{"n_layer": 22, "d_model": 192, "n_head": 4, "n_kv_head": 4, "head_dim": 64, "d_mlp": 1536, "vocab_size": 4089, "activation": "gelu", "norm": "layernorm", "norm_place": "pre", "norm_eps": 1e-05, "positions": "rope", "rope_base": 32700.0, "rope_fraction": 0.25, "qk_norm": false, "attn_scale": 0.125, "bias": "all", "tie_embeddings": false, "parallel_block": true, "init": "normal", "init_std_qkv": 0.0406, "init_std_o": 0.0, "init_std_up": 0.0406, "init_std_down": 0.0, "optimizer": "cautious_adamw", "lr": 0.00141, "lr_mult_o": 0.817, "beta1": 0.9, "beta2": 0.98, "lr_head": 0.00846, "warmup_steps": 486, "schedule": "wsd", "decay_fraction": 1.0, "decay_shape": "linear", "final_lr_fraction": 0.0, "batch_tokens": 65536, "seq_len": 256, "doc_mask": false, "train_tokens": 495400000, "steps": 7560, "dataset": "wikipedia_en"}
MLP neurons of a small language model. Each row is named by its layer, matrix (down: output weights) and neuron, and shows model dimensions 64-159. Each number is 500 + 25 x the weight over its row's rms, rounded and kept within 0 to 999. Numbers have three digits each.
Before each neuron's rows, "raises" lists the tokens whose logits its output raises most directly, leaving later layers aside.

raises: "ows", "ers.", "its", "ices", "ures"
L16.down1319:506534533539438541471501510476553502539491487459521529504475497541523496512511452488455496479505507478517496501497474511506490504488487468467500528532502483474494518520496490512507477536531465500532495523470527454481498539496484501499457441507493502516523504480524518471530510491502521507

raises: "\" and", "\".", "\",", "\" (", "\" | "
L4.down1296:470539519477476487502498506439517524508470508523494520483528498499516488525466479454469465466510509555510491445510517510518538505470468475484478497550491490479504575474517477505551482503571493466510480471505522555521485557459495541494499467505498510527490513533506502492514510514485502518

raises: "iana", "ios", "ium", "io", "ii"
L19.down467:509497497504498500487510493470489534490518482472512488466486478506518464454514557543535490538517498499471479506486523478462494476554550490513525526465527530484511557530509496495535503519502466505549492488498501466523513511478524525531448492524510493492500552539451456505476483515490502451

raises: ",", " ", " and", " (", "."
L18.down141:522485491522476503514471528516563476563509462520481428503554478540470500509485492541493487502522455459453475496503461488470538454514519488475481478480443523489491490477480502549503532526484487473493509517520523511501493489529470524523497549487474496476495495530501487471510477442520489502

raises: "s | ", "s to", "s", "s |", "s are"
L19.down455:532471547476522514446501474478477511488489504534472475501518415497522515497472513505495533490525458491509518560529528484500529505460488527516461518503472427500478503527489535514494509496513477501491502477494509487509469523494554500495513522521524496523494476535467493495483553501481554509

raises: "en.", "en", "en,", "cher", "m."
L18.down1289:472510528509529457483490490524480456497495526550546517546509475512510513507512475480532492480522457501504503462456465462505487516525518527518525451514471474489504563522499527479512493459496521521533464482469515494506558490499513498486472492446480516506526511512483473492473505504496479481

raises: ", W", ", The", ", p", ", F", ", b"
L18.down701:522468519491479474518469511549520494478521455566516467520540509496513486527538471530497511488524528480438487497540449504528508522510525532480507495544460486509478518458461501476516503511528495480474511501493502515517525516486456498545492476518491485514488516484496465519459451511533480513

raises: " of c", " of an", " of", " of A", " of his"
L19.down1146:523532485478531456511461520490495502513501490444525512425571492507506466477498552483479499513481503481494500469475454527534494510487495465471550499446493517514527499499513491510496489508513499479513437456476526515521455475473477499485507508500490518508493480493464483494500491482502492506

raises: ").", "),", "), and", ")", ") and"
L4.down431:502447442503462490476473482493495476515511506571463487465530494489510492491496495542510495495517482472526492514492480514449516495507514518450497518539489559526473503473495498512516508505531494480480534522463513554503495511486493531501486451524470508472461472517505539473452485481533502506

raises: "on.", "per", "ons", "on |", "day"
L4.down435:555523491443450473456486518506515495445487480487534479518460519515512511537469476479532496513468493508529497503489483446496549527481512535533469482518481516493529542489500514479498474534474524511506494486510527520484503483460448477466483485506533528488538511479475465480477528486477545527

raises: "\".", "\" |", "\",", "\" | ", "\" ("
L18.down700:528505529461518518501472500517532532507438499504500483446477525525550485513489501516494518479544535434526515507535493567499468478457497514479459507522509499521448512493506461508516493494522479489500525481495490491517479502501498498456510502544483482518521497490479501528481475484471488534